config.yaml
d_mlp: 2688
vocab_size: 16384
activation: "gelu"
norm: "layernorm"
norm_eps: 1e-05
rope_base: 1000000.0
rope_fraction: 0.25
tie_embeddings: false
init: "uniform"
init_std_down: 0.0399
optimizer: "adam_hyperball"
weight_decay: 0.0
decay_shape: "linear"
train_tokens: 315700000
MLP neurons of a small language model. Each row is named by its layer, matrix (up: input weights; down: output weights) and neuron, and shows model dimensions 80-175. Each number is 500 + 25 x the weight over its row's rms, rounded and kept within 0 to 999. Numbers have three digits each.
After each neuron's rows, "fires on" lists the tokens most often at its 100 highest values on Wikipedia text that the model never trained on.

L2.up520:477511518510496486472460499525503553518540507526493470523523491481484483492514515524476509490506482511499512479480503485477554487498479518543516500453549531498475480490523436468531482451532472484508565499546530508499484482446487492475530486478545491511555490558475514467497525498517487531
L2.down520:476547510526507476431482555500490517503534521484478461494524530505490501464504496528514520453495528502559501497487493437528515519469488508527514506516483526504528522452461496494501510514536550522548458478542528516487466431515453472516526493523522519533522493527478490441468508475554515523
fires on: " many", " other", " some", "==", " =", " several"

L2.up750:463476505566454507515498516529504495540521538492553507487517485537481522476503498519498514509542535456455507480483559494513511533517511499472475471489503513497481508478486510503445449483508544476540543477482484469514496463508525546500481508509505507489490526535483489529468534534518473505
L2.down750:482505509533472468572519515506485472544524512485515489492484472540507483491531535529499497496469542461511512488529544517503522545513490444485500523478521538552527537463452518528497479475486544504482468464530507477477514480508480493504499524472481514498488512512487519517463512525486461451
fires on: " who", " or", " and", " &"

L2.up2102:504515540512481490500464513539454533463515513529521497509488485491453461531500476470496508491514531477551517483525548471529520530470538533490463516467504468550528496527465465487508532480504551541480537527510490512512472477508495503518511505493536502519486539504530487496511481488475471467
L2.down2102:453514525545519507528504487514511520464537508498510517537514449527483542512502520489487483535476481490483473529456499520515477462477509487473528503486484505460515479500554460514517510469469488489491544529556477476492537455528517474511506474478513550473449484527469541507499532492497500521
fires on: "\n ", ":", "0", " ISBN", "1", " 1995"

L2.up120:502526515503459462512468471514511555510533466467501483474520455471513542525497527506509472498486479510486499478462541534505464463484481486523478549513514474478507454503450498508437473496538506471549520488496516485531519550473530545534517524468493457533538474498476525488499541460506463473
L2.down120:542480501516443477487499471497488549510527471478473511528524509509501500496512480507506484488486516485493497506461571494499494462504510516525453554506459481525470478527514493523439459506513518455559515488504528477506519514486498548487486507483474489506487481520476530483513486502525464511
fires on: "\"", "ar", " right"

L2.up1885:536481469514492559484481501534539479488482502534493500536522508518477504454521465501499518489484506463490473503470533512513539522484502526469485495519555525538504503559515503564455506515540526552490548487489476486465487460464527525498523501481465497527489532532486486463494538509487497492
L2.down1885:480527521499493458507501485483467501548481492532513483489530509512523508467472509517466498508521497502505513498559521497516472493523495516506468523540489538496538473530522529491464523455442546489502464502515500526461465475530510478491466538533480504514497493489483469523487510539449482531
fires on: " he", "ia", "ov", " team", " He"

L2.up536:525542469531474524506511499512529498475515499505487483499509503476502504472464508472510544526491493524524492496530512539506461526452511522480513510459507510496494485446511459459526527511485546486506536491540531492491528518461517503533524495502502490511474492503507448494504529467482480462
L2.down536:485482496483491494505510554500487544502529518477456469514423488509507476530531499546548469515462522513499500512538532486506497533456514504509508482475445470540519476480521498485462572511540522559513512483496518484516445499500471472464502525514503507539503519523512483479487484498496517478
fires on: "'s", " portrayed", " East", " defeated"

L2.up1615:503516530549478500483467510538516535522539530470546475499486509462498495507533499520482510517504487519555510520484551488522503520486510506541539511499553503516463502480502513497497507505522540498490512514500487527501495510452493553539488498498503486516495526504483487553496518498533468500
L2.down1615:460553514522534483519536493525531515501507510517500520534478522534470486509508518460513501473500509499511464511480496467449486502479529492513501503512506537546525464501476526507556524547515490493463527501526516477498480499490486525470508452501462490490474492541497480473525450511544500504
fires on: " his", "==", " Women", "===", " Did", " of"

L2.up2180:481493536537488511474499539513516493491518492488517492545486532522487514486461476470516508484499497488534520479466530498484493519514474493528518498516584475532456508470487524522497497484487517501511525455484479482516496550515454496518491536497543557487525532520506475537500537513556469489
L2.down2180:482531431488496489489529507468504467458527504479547514470484474463521504520510514447461519496515500516522481504465498534543488543501546552521498507522474509517544509469502550447499503547496537503483489496467527476484539506490480501468512500495456507531513522510495517490492478530457511517
fires on: "\n", " as", " to", " head", " side"

L2.up452:508495515500492477486516474495461507493524477493519540496534480476456488534500526524473477541519527506472509456483489516534504450515477512516474496472554525494533485473502473488528481460500500516532513529498496512557468462475507531520512487498542463495502467531449529502484520481509462491
L2.down452:483476489504546482473507488504490484512520459481461471508520488465527503509524479541525498484464523449502455515502517474463519510530507501497505508525519484535471487475506504463474535522553496484487483459565492533541531510531456511539520535466506493510493478504532513473518509475547465502
fires on: ":", ",", ")", "\""

L2.up1541:464559472501477507533487446535461507526530476510461481509506480491438513522546470446529553521501538455447483498493498493492456542532515491508463521499515470504499478513506497497459497519523544494509502445477474500505552511506471498515514519468501537470488500496523496476494437515512467494
L2.down1541:532487503454501498494513500511520495508529506520460481508468503532515472495513508474492475481533481486521508494515526484484534514490539558536519464528495503501491527515516524516503480522478536510503504526468517507522507460509541465504468496478527497526525502475475448570484474491479548482
fires on: " of", " imp", " =", " over", " General", " against"

L2.up1985:532523511491465498560510472519454481473542444516510517503516522469488521512536485467540550460531527457515496462463470483490501453496483526474492500516507515521520492455472492494497481537545487467490568507443497492507510476495536534514486518509494499494519496490534493473507476503538486478
L2.down1985:492535496493521483475502536471497546453500520487523523486518489506516524495461528482490513501434513515496480550508530454498480489513507495505524471537485499539456548521499496450515484501491490472523489498456463488476535469500495445524494472521535491508503513477530532468486486465489500510
fires on: " re", " Command", " Re", " 2", " Res", " 21"

L2.up2624:519519531490467519528488500487523495563511468517531540542501492513520492521539507503484520476470496457471541526520532520546521514444497507465487484448516476522487481465525487494467508510540520483493489514497500496490520487518493539512531533498539507500504514476468547487528518525508520488
L2.down2624:506491507487478499477453508533513518521536465531526461497472486494498458528528501470519493422451505437543533540551515473470522488531482520515500501477497456515508504464521519495486527474535533501482530475468497485480496521527509512521536505472526518492526503529502515520513485485523502508
fires on: " =", "=", " contains", "_{"

L2.up131:473552510511459474486491497512504523511472533498520492495533478533477523471491507505511456537493512460485474548543517496550489472509486460464481533496469452530494465504489521453518476478512530500541496496479452474492577509562474517543498510517508467488514484519525510499526531509497486478
L2.down131:523539469524484475456486472521503496539490501528510514496515446525518461488509533522480495496519522474533515552511539493543510506502454517507523506489467499534464485506501509525518529463521517530492477509529532513465542545512490529506548534499528485509561487543514543481510479500531500480
fires on: "=", ":", " =", "–:", "====", " while"

L2.up825:528512502512534522521500499521484510509518478542513510506555518479508485529477509501481465511500451475438476491510507494474525482476462480493524507468510491508488490491506478522539501525484495522519499508489525485530491504455526540466508530471503533490548467484475522528501486529504490508
L2.down825:469477479518516465473480483537459482520514479523481486513482496488486535525464543487515483511457461464462509460465547493487499480501466547524456525483501485486506480481514500446482503525499512498482478477549558491505532523486468517518518508502517488503439479519467564495500486526496495524
fires on: "\""

L2.up1552:484491538509469522491509485518466500497516528508522493521545514495472536528514492515490544498538516526506542518484561495511521513494483539517478507480524444514514474508483484492476512480545508502502509485523519468497480529499485523479489494511505478508500514530540500499493454488515495492
L2.down1552:471514525516491507491531499512510502525504484478509529484464501463502481498470513481506483498466469517520476499508490517527520513502481555496504490501542473522526476502514501483474485496468515469534526491536475468488477514534531512494538486513453471488469520533477480517486539572485518538
fires on: "\n ", " left", " 1995", " against", " 2000"

L2.up1216:465486498499512532536509475560467507547515469503497535511547511498486501491469459469505503523485496502510504465533535485462516475470482471478529517518524500524482493492508479482482506498501523543506495472519475507466537518455553489512516536463505515522511443501496532516475480515555438489
L2.down1216:483498510538485482496463512499501493496501452533505536494504469502472517490485500483514529496459503479513520561547495489500509468483506475484474530506518451497523537506498510527475464482536501490504509472535458527498518547465501473500524493532469476521462509487454486540503517466485505505
fires on: " ground", " club", " throw", " set", " ship", " patrol"

L2.up1525:525482531478479530496437507550523475510496510495518488508486466506520526515522428531482540533522504529473495550478492493487483532523509494488526471478497461499438477475529474551485534481510502503516495496530479524503517501497488533480557518488494454490526527488499494538464532516474496536
L2.down1525:508484498506467476514496521501534494497478504440510474480485485507475549467517550535523505448504510525530545495497529455519456534516503520507500494516463535561526534494504573482488504496538533474523481484501495474475556537488511494542520507475513508477470520465508489519507452496493543517
fires on: " on", " or", " of", "-", " &", "/"

L2.up164:488487519504470480507481507489501484472486499500508476524501478513505530532497492467478491481477496515534494447494541483491542482475533509507465519483502506513499514436525495486509493474479513549493530498495491441494484550494490548473520473486523509483516508537495456476504527496526458497
L2.down164:468536525521469524463510491487528539466505476470521507513454514494490492517510486476461474453466511471590503467481496458519551523517485515499502513534454476525520506498480511496475497501491498527495466501493530491504507486501492542481498482488466514529517546525481472479516452545535497516
fires on: " the", " to", " side", " his", " 42", " by"

L2.up2343:491518490536476491510509523512508517502525524511543473501540500513465476529500500469477555474498476471484485509491526543477516533478506484464507494492519485511543492471529442474470514534486522536518501493490445511540490473472520507546474568469520501518531434505469554520518532532545434518
L2.down2343:503511511553473514476511540492480544474498499488492471501516504488461480573510523514504470474478497461521477512493514531501501426537453516457509506511524481492520512461528477479471518486506510546527484498478498482524476522455486505508484563470528483491519441540511521506509543511566486507
fires on: ")", ").", " then", ".)", " ="

L2.up868:509513487491484538518482470507517497530519472490476492536509528507481506515523458518451478517513491495493497503460531490519491517523467517501489502475521490530488502508537493559472503472502491464485518512505488513491509505473526525472492496472510479525491516518482534470519509540484506536
L2.down868:507524504533497455458465520522486508494508506499469538455517488531520507483471520501525495498491493522479547505546490483473482508495504484472494515488484485455535513509533476488498481515457516481470504467493524497497542457520487466557498552517503485504507490541477522524492495499504522482
fires on: " He", " he", " his"

L2.up2119:493475506485483480511511528536522463514487466516521454530498513521500477489500509494491505472509503484499521500498508444462573505518533528518494511511533500476469484503495499498494468486537491522529546517456455442560480490488495499527544532493540496457490504520487489478499537496513480492
L2.down2119:524517518514473496477523519484525498511509476484481444543509467550553484458454478486506493473508487468519478489552482419471513475522500491479488500499487530507468496472510495458510503450523518512525498507470515495523477471511503486516483507507516497495500535512477525512530470480475519488
fires on: " has", " have", " =", " had"

L2.up897:479512529554490480504464522501486507508494515496511515481490485494433528534525461536530556472495525490515507491495515466458542475493473539475511519505566437509510427537494495497458432530499519517470499499498508471518540492489498499517508538484505533475499471514538517514477525498507458475
L2.down897:496506507492544505520534515480458485511505506496510487512533485499476509489484507543532485472518554466470484533507486498502541478506497533489477469507485520512491517514493479484512522463541474508488465513493480478496497446495448486513501516530510511536499528498468535472496531460523497484
fires on: "\n ", "-", " took", " Trail", " have", " has"

L2.up334:464508504487483538484516466487454430474521540519562510514489517536447502495491490569484523459518472466496479469532481501438482470526518511488522489484539475521534510534470503551464483502506531511506497511522520487496502512577505509522534473482477472470505473498488503498451496527449493506
L2.down334:542447467507537489498502463496480516478480512451459530481497477532499515532550469455457510480515438511519506508469483528517500496500514545529519472515479498491481549538527502521497488517469481529495540526514561469469494489523536533501521520521553481532544494495487518499503505481478517496
fires on: "0", " at", " cur", " Lu", " moved"

L2.up776:507515513518512465484494484493513475513519478558534519502529525514470515505521469517494518498501520467507526500526519514542483485553517521526509522524493491487478485511513545479470473486509546445493500507483514506524508455531520515520495547491478509436509477469492560486527483498520483515
L2.down776:529516490506496511495454505473499516482497459434474482519514486478519500444457503509482536509554520496482488540535433528550534444500490516464454522518506555481476487474519533492513480530551471505497545455518503476545493522479488486484508540507481490480465491543511475525483582487502477473
fires on: " for", " and", " called", " As", " as"

L2.up2307:518558497494487502530517510531480503524514466518503522484560530498501487516480514527490500516501465534495524486511488523462488528476481517459453470506474516504533479545504475499497493489482471488503497507485507484576502512481528487510500536471504485522513483527472544522472466512530481470
L2.down2307:437474510496502510514467517496493487475485544547487491461503481512485475485473495498537471487511537488467527497502531513525461449516493478493528516485530440470513491452516458518469478518539509519515534475488493530522505468472485484502458490518514481490502462542488534496501503462505509469
fires on: ")", "\""

L2.up21:498524510468475523525518549542501514535499531506536535544497505491505500488509471512492500512531510504496507527479528475502507488506534511455468494504473463480466533490491518530495503499486493519507497528481440489461525509515504512512472504473489507482520524510502494488480508520460486520
L2.down21:518470512505527504467501507504509548499478481520495500455516477495505531498526531515513516444494511486510481457493514537460531462513487532501553478505461543486562487540511522483483493509532490514485557469499514543493526500509507497543527502541532525496470493463507491522500525495495489520
fires on: " at", " under", " CD", " Second", " Won", " Screen"

L2.up1749:504522514542479499502503514492476496485499494521515514520505491492492493496481479550510510487474501479466479449506473531461521440520477505525500478504532514489544462462487493493518516517512512466519511517455479519569499516493512559546476523479537461522511470526504509499498510484531489487
L2.down1749:534487488544537467517545513472492489478508478497531463456532486474460470543489487480496459488514505506555515483456465488556469464473474493492523462479454464542491486464471479532503501580539498485499517513530521484486544495502480488482454528493487460500497484501497546504523478553499485514
fires on: ")", "."